Part of a small language model's weights: 2 heads of 128, 307M tokens.
MLP neurons of a small language model. Each row is named by its layer, matrix (gate and up: input weights) and neuron, and shows model dimensions 0-127. Each number is 128 + 32 x the weight over its row's rms, rounded and kept within 0 to 255. Numbers have three digits each. A neuron's up and down rows have the sign that makes its largest values positive.
A block is one neuron, or neurons of one layer that tend to fire together. After each block is what it responds to, as a language model described it from the Wikipedia text at the highest values.

L3.gate31:120100169050117070106142116161088144135195145081155091142165083116123208076144145131102148164122143137140100145168114150146132133155036091122114121146165128161128096150078107193121106076121086182130137096136099174180094186173182165109151151156069132123122098169121150093146119111137135102123162104179127165134100143085139108111163153143112135152109162146087118095138153146108146177143
L3.up31:096151161172123118122099120107124112115117118118138165094103121180126171110079151124096124141097149135127148126115114116100116116132132129104120108139070155167157118145161185129134117104094127160129164161120118110068106147156169149174080106167112133072125098127128149120145173056128099196058145145173163186171047125129143140126165141175130146149181121146081144128099035157093137081115
L3.gate392:033125061127129137184066070101117104074153108127137134103128104107102074174128172132106095124094124139168112187131177162114091139136099096218118201163171192119063071121126091109125124136138094120083145131158132113086097112126182180173115119109116128102179079151124106108115130158154134143182142163121120172140068153125102116122121114210146142087142138098146148130087168158130096094151
L3.up392:128073164121104185116131162120153114152157110113180107174116106125169132061097119097130143143152072149162150160138139135139145127126122157131141115137090146075184021198172124117138087111066043060129138152139083163115101138105090127122104126170126087098100101109142147095147104122113175099102116149183133118113090136113170073146154149099158143130149172093095158134132126142116140207168
L3.gate605:125152126136132152111161133188093082119104141117167138120119159115058145144100145072122101111136120161114099143113102133083077127095145178207187152148119141172166127121134085077121102134132145125142111114082142152103118100093116188126137115153095118017163114157128139139117109171104154106139131094152082120159073161108125126091095104159173107136152107049082169110169102099110094097193
L3.up605:192128049068122185200146096095124075124105168121154115107133182147215221167143169132114079178144135100078145171161188041131153094163167114162079161132144161148138097131124131130111106123166095157171140125136142117113112126122176088132152144130134111107128131109099100110149112149101124133120132117137161198155138109156101072161119095161157102095174113142148109124072116134105089129067
L3.gate690:127148080125082164129182127103155117102168129112155175074158127136155171089170148157140108092140107160143127169088112175138166071150106163131152080119164208102114105119094132099096124097129108090151168147129157120137073119124160146183124159084171131084095133109145145106118203163163083137150119088084128089174129166087128129115164135090102121156193164141125178213126126067105092102079
L3.up690:124106151097052124166138151123105107134118084124090132126146103121103131133106128113153107124112106159109086168109113170144156112127043133145119078080209120101100152129075108089141066070141155148154087109143181137125165109113108179140146099087072108107086106068161120149087172121102136185082151137094189205179123174148159182137077140192101097140126157121155135099159179145194111143113
Responds to: Section heading closers. Closing equals-sign markers (==, ===) ending Wikipedia section headings such as Career, International career or History, plus the line break after = Title = lines.

L2.gate22:107130064095127135155171120133103153131085097115085158134078137129104150170092150127102185135177163130170153123163150120121113150123122132124070164065092060138149087144096163077181078118106085128146077099178123132111152098134148187127119139137199119148073113161122140150106118103117099211086127136153149114166069058114134145156161184124173157119132162095184117161180152052140132127163
L2.up22:085153128118112110157150126083123193122068160129076164108112140088110173120171118104110168127098120109119188074111135147127162139127099169185175168154087117193114108118200086126051063126130192135132104125073067152152180129129153106131110140148095115118138112084101096143129123147167150104104161138135158176160175096079101126127110134142106121102117124136182157125170043076125148116124
L2.gate37:129147093122130159129136129089117163152123095126129122101183107170089166178127114117113181106160123173152225171165101171104133137048148199132123175142140127139138126144076099116128126162182098112125125095110182140066100114140099064102076158078115102139135064110133134168152100159136090152143072109149138126143159136108136168119156134130092133115142020119095122080141082121155174136101
L2.up37:152131156078083108186135118177103153155073143104140109138098118109140205107112154144048060100144165178085148145106120086105129126117178134144127161159128146133116143194114079115116217120129162125081144094118137105077110097137073156116143126134064180108087161138150141112092162106146108160142180140118138129156118155167127163162117105066178128071177153169031106140148151129113137165160
L2.gate74:084124136128131086160066125137123094164128133025145148139135127162102132078126125154083180203134136185105203133097150119090141103146142081118191168061115116128092179189096184093186150130109126065126139091123165089154055169168115147175177090122166123109143192150125188154115097165125119144108129143124128137148133117104152161115113137092127117085155134085130107106131135147170042105151
L2.up74:086147081182153067206081160157094090134116158116130118168126144158077187083081124157070084141113120160100116127093169122130121141124042091105110159053122150156082188143121102162084111134176158125093142108123107098141109090138166142101116140156166113109123120050116112144103108129100111158146115130113099122152128072065120054172098088115122138087134121119110076132113112102118148144133
L2.gate81:122156102154200111143170161106137145157125166172123159083077190172069134112150117102127134170049118118115115112101091127225136102151119123153136135117174076111091148146113094192109186149142145130078137108127110118142169126117166108158138081185145143095145178098122101098164152101147098155146090110087175125149125110127129165228101089152103159074092139162133176163113077066170156053149
L2.up81:061105199127082151185137133121078119113129162125121143125064131146093181116151159152096125095098111136132178149094096070094147135071099170133069188166106170137171096103126175113104162118147170073166122111169193176156078122094067098177159147119150095138150104150139140114106175088104123159126124137107150079173160105125102153098098080099089116072101138167190155103146129143098109090145
L2.gate178:130085157152188141161156109080153123148098133110166087123102175061096143085195035125130133110089150162145123116086057093141122170108151173153173149109145107126130135117108154121155125083147143128161078159111135128126175110112155140077081059117152082130134157110131064128148130180126156168146136193109106122131093177166146165134127155108158131120121156188131153112149119147152103044128
L2.up178:158086106090136133086187146190155111149133164122170105152111121167163095168091100125150110108090114138137058129156102111112162088100162121152133119178122075061063159138098137120145100163119149087146149134121135051162124162122076106104102103120167123123140125148102103137135142147147108170190142129075130116172114166198131074058129145111149120126081158199115152145105156097073150111125
L2.gate248:068162130100142143129113093156083160168081132081102138091149067076134131102157144102153147170110086120094110172076129125203124117144092104092172145141142141144174117153096146129112102112113116127137179049123144153052132097087100089127121135155133162139132117109117125164179080090164183067109133148087139100130125115141117082140080097096181142082183123082183136106088127134199124127145
L2.up248:135144114134167187129124132145088168177045134082100122077104129134148111127102091073156154157140151141150174176053063141174107121129119137126123121103166182160145123119081088122071146141142096124132138128117167155111139181127115136188151124109105079161121116129085191159102067117147087135121163087132159156121105072192177176127086179118119174115129095186161122127071175082188067142102
L2.gate292:085158156195120088167134113153203209117142149135115159100078134113151123124161106153119116142107038148121152160095163132194155114097157137189154130128100114135090155130152106068159146088197177121142162119080119077160111077129117144108113145155095102117140146169141112118079146135185139093143150128126153132138157101107169116153130156107112199100121148191127146140084171158140192165148
L2.up292:112158136116109103152086172148081126109141091155094151124140169128155167093055140127163144142133083120156105117056123134116107088132108144154180129117083133119108103148102181107074105114079138109078106162100119140106150118138129087139096092147091133138151121122092031143069130091143191109160095161149177116142053139156133116129138134106152165137072094162108128184139132109114134162172
L2.gate319:110109145106168142102179192137069205131112124115136104049132089137147151093116099141130101127112155186114124111105153137100145074128114101177131172100175086208099180123111146122129161078154085078179204091107138138107147157114182118174113125074084158098197166106181104144110188126121116075080129100122128093113104144136133106129099145127087153112143157144096126102130059152117085144052
L2.up319:153107086150131186164128128148092126108079114139143120130102179117155086086166155162125125143148123078135174134082114112104120163182173139154106121182121133150065097103057103108130121099137130097159171105112128097148127139112155095147112144141120105125153074147200125162093129148111186146186124085095206161111104117120177177149164155133070129095130080141143153122159195153148150175156
L2.gate389:129108099138162077108096102100178148119127133083202146136100144131107122063117137097154133121078102177133133130154051055169147111098122162212157144077121035088126157097135108102064133117169108075118096131151169036170097146090132160149090119158115119154093148148133105163140129133144145192130098168160103135118105134097148121095146107075090127071109180117099149161099167127134140068188
L2.up389:158166148158071164079101131138192126159176132133081189171128166101121174130146146122154113177137151167165163128089146154103082105128101141144066103151113098131082138129102134133130079181172119162131132106184154152114144171156155155097204092120163093157139112103208129074148147137129100113119051080099134089137140200158151168141144133152117099066149120187152135110116129107178139140123
L2.gate407:147145147138186197127153166100121126075128120113093139142092088088085100097097166133145102095161125188113098176152125144144191137051136074127157144128131111152113144088125186101113078083094180139124111130104183101159150103130162107195103099109144140138097097129152134146131064073114088189099164113085193145170107108117121165147128067115126130153130135127166129132146118128110070087150
L2.up407:128110165036137072101148152126068168087098145159202129156171169103119095127130107127091085073156112100085167173112131155106125123101130082140095124119176156120104116070121102099077148105094125106095110119126094119122164139144116133180090078108078105194162129079163102103157141164205115121140069113100158153176162112129098122178157138121136126165152107114127083164175093096134168157158
L2.gate413:104118153185131135196117103169126115174099123165132130193131086178171141119151091079084190144115132117063126136139063126113122179130128110089124132129058099122167161138111182177094149183168059149053061140088155095153107139138100091168099156157136128154127108101132093151070118207123073121110127186152127159109162094091135072096133135110116166064165149139128093083102081085132126092100
L2.up413:137131091113160155159157160150102079085098093166154174142104131115109094116183124167128134132178114094145112083133109133115144132153164073051132194103129154150113142129180130140144131076059148182173131198132126055122113114122084127117149086123080122158130146119119132140107136107125069145129140126060128143094163126129087137097111070085101096089152210100168101125132086126103156134134
L2.gate431:163146081124133119176125083141130145176171098089098146123088146132123146124144129163148098098172146144115128125145165110152168144108133162141115155105130137141094156154082095101122140107094045169084097144109078126130160157146187181115137113152103096075078074122126100184156096180111085124171150117144110176196119151147047150142101097132098174109074074056144123176123068142086180145142
L2.up431:116140124149143162128169114158148104132170156116045128140148106089147160131162113091112166116106115152125152145098137174189138205109138109133131068151166139155119160052160127129149106163135141120115198155094128103157125152170168131132110077149129144163068140129187126108226118089185125175142128033131155112183109171180150088136088099146103154090068067168163108187112104149141141182137
L2.gate501:127151065073114146170111122153126208172213089153105166093113098100180181168149107093151146112125142147121157145130127107155126103102092163107089106164124115144135125119120152075099084086078137107095126109126134116098141129182125134123085142129115099139132099128144155063184107143185080086124181090112119138144138148135140120114159129109118147135107158110146129163152149117132118085104
L2.up501:114139100115159203148156027089074144178141088164098158112089195115120151133148125096085147096116140066089129094132113159116104181081081137066127114139152081150070148161159144144143174095158089130194171169133135137137151160175098068147096115137139131113168158103145085162112111146169148130135143147123095122135171169094158116188105167160119128140162148156134178102126142131070142078157
L2.gate627:122124189146198128078172119189128148111122115119107195098054163096124144119102107121182146088111152119151089130128161108117151111147132122118132120140107127151125104163126117146093139146153184111142114086193103119189140099130191114163116085106168112139207098120123114167109137143121185108153140126140135159182123079124118102174140119074114174163108091166124113172141103057148158129154
L2.up627:148147112117177091146154105151147140121116124115131115125105139159149137133211141080142123117094164122114109156089164110099146112117185112138071177174064113131097131155090048100114074186151177071134096158126161133115083118146174062083112153204084098120112078106133187180066165138122122151080129075151081162144085108174143158153115154134138131091123179146187162153160071138130142105136
L2.gate694:156136159137118119116175129155146148110125093211084115147132121122142102140105143157146103097161136074131096146142097123140146128112100104123092143078068119168197085127153152086180190104101120126139130162163143144146120175139150075174078089112142112114112171144090187125186039173170148137110152129129178097132175066216092091097141154117134193107081079077117097153161102087106065085162
L2.up694:171195166159112178238122134137137122137192119099100150151119155158040136136156172116156166121167102066134115104103083140123125101167146141066072116115108137079102176124194126103125059087096133134171155137124146143174086088150206140166188184104105089081094148127156052153168108148215094116103135144137184113138105123116082162161165126087125099142213156099110107143155108155176117126137
L2.gate703:135120099159095120177123150131104150169156115137136108097085158078102124139143151112145179201072157103100084181151176150115169070126109089136135185135092140077091124147106111138111117128097126068115178101122131090136060143100053116149135156131149158124165082084103146077094165117139125164163121153191102105152118104182074076109174150110093156069126123086150137150116195099137132096101
L2.up703:131128173114158141102138088083129152115083121153147149127135077108086183160112174106135125124079141110178077164090123080122117094074127159128207111092117083185123158163196152127158146151177111096090164129148106103151117165139095113142152099126126163109178120133145128092165136127126184170111092110155149136155044149149156130115113132082114147172095112071127218219050119123099125104167
Responds to: Name fragments, title breaks. Fires on inner fragments of split names or rare words (Le-s, Te-s-la, Pyth-on), and on the line break after a "= Title =" article heading.

L6.gate248:080132112121127115113109092165181111127150080169058118062173145155170126152140142109176068071095129126112178138102161099118130190064110162187109126150172130141122071132153148152110107140118099112103117102149141110127151180133130128170159080157127137095113146148141131175080124108175095132100122102131174103147122190135150135109129174096091113118108097125206180153105160083120147077104
L6.up248:100127122089102117191203089130104065137137149132161135140149162065132164110103157114108176142138124147140170125136127149097104173158159156142131115173173146111115100134161131170074092156111120109144161112145142108127126096103084120064128102081153107113144151128169070161097123102153115138105138159142138117145113155159091145163111115171114084183130145074137127080107118165167104088116
Responds to: Section-break newlines. Line breaks ending a Wikipedia paragraph or title line, such as after "= Huck Finn Jubilee =", plus the closing == of section headings like ==Honors and awards==.

L6.gate490:077086139090102161157158138086075079084105105075111073122171113186111160078178154140168126112129158157149169106138117118144130119138107142105134107130130200093116127103109088117150143138114139163138148177127101151082144173098128121125174170103119129080166186173155142144175163135105099142083134177086205163124132109119188181103138126159134100140114090133102145087058138114113137098132
L6.up490:138082128112171177074136144126113137127169164145151168128178114174140081118112105140136148098144111198159072125087097147175174152156115175139079148103124113125095075086112096107146173091076074073120179146127139086164177044096156195135172163149147088111142132124121085104109140128134148152122138152124183152146113139128130124106075123132155108122147124093097089105095099136077133123083
Responds to: Section heading ends. Closing == or === markers of Wikipedia section headings (Geography, Career), plus colons after infobox fields like Summer (DST) and paragraph-ending line breaks.

L3.gate9:103117119161109146101080192148160119152118183159132127157115138158167093178103098155128143076197115138138149151085109117129157102123099074122089099089139128101103167124102124035137161132137136144093205148142119109091142100144100118180173148171135154111071109093139149055145175156153094159133137103133137099135092143117133108159117124143162100112142140114128146160092198112108185118135
L3.up9:101089133116079139153167134062224120168153116125129017132126130148169143155072131138108141071149099075119104113101136101122104069105136145129119094175136073155123136119123130150125131173161100104151146125107133163131108121131150096113141167149128167138104130107101096111136106134105120144177163125159156126123137099164211146143114112178139107111171071168067125143140115137144059170144
L3.gate250:105119090168087106143097139079183153115200117129103092169109113112179093112094159118130150124118151099163123115127121083128088100141090127180039151123113136194159135147125132126167074153161161181081103045121121123133092149128119122123141116139177128121056169130158110155143092090090108111155168140155145129099139089098139082138134157173133156152136124140126066113157112135078106107069
L3.up250:111195147119145168151086127144095090170137089149126116127140127132129048063142178141128187087133122149118112136140091181151078106168092153193093162106135170148163122119136138191129147100136100166209145077136087094147056106059077115194066122108130158114148137126100117128144112167104126099150098155111086162181124173090129106120130115117182173117128182123146120139145137142077080161101
L3.gate538:100146136142125098077104164138128143131114126098126199141097121108158158124141157155146110123176130054105110144144129121068169118142138190126121142112157124185126118118180176102091159136129126107158151118156096096096124155098181182149095147117117143091135117091090150177118189148149158094113128086098114144102093082123131136153146145191166112207167124110149090148132070105102082098113
L3.up538:095134092065120128135115119099075100100081068142123096099148057192153127142122127192139123122182169055137083129100168096105144139103107171148069116110114133099146114145157169156075142105060137146092125123183101135108085096068174167153130091082158149054106127099157170147169116160132144076094150098153148111180120129169105150136138158116146095164109132196137112136156100176121102128110
L3.gate696:115182149144113133139123118135144126126172140166060101168134120087107093096158197101106198123111148130137151164120089117176067126137143086194100148184120102128121095128170104096186098085119083154091168094172140116157065150136129158147061165115121132061061131120083227132160132129143134139187093169134123167134150117089145139104141135149136139162096105127143128075145106183086128180071
L3.up696:086152137142106144141063129075162100099197123130101148120145127125133099106149161103122163150103177099148129151150127172149078160151149096129095139086104167147110093120175171085200110097157113173110173086136129147129086166133132205176121117134154175105115155100098176162150135155152107107165138143138135166111127151099130090136152138169143090168110113164137125103126144164091122157067
Responds to: Section heading closers. Closing == or === markers ending Wikipedia section headings such as History, Demographics, Plot, Cast; occasionally a line break inside tables.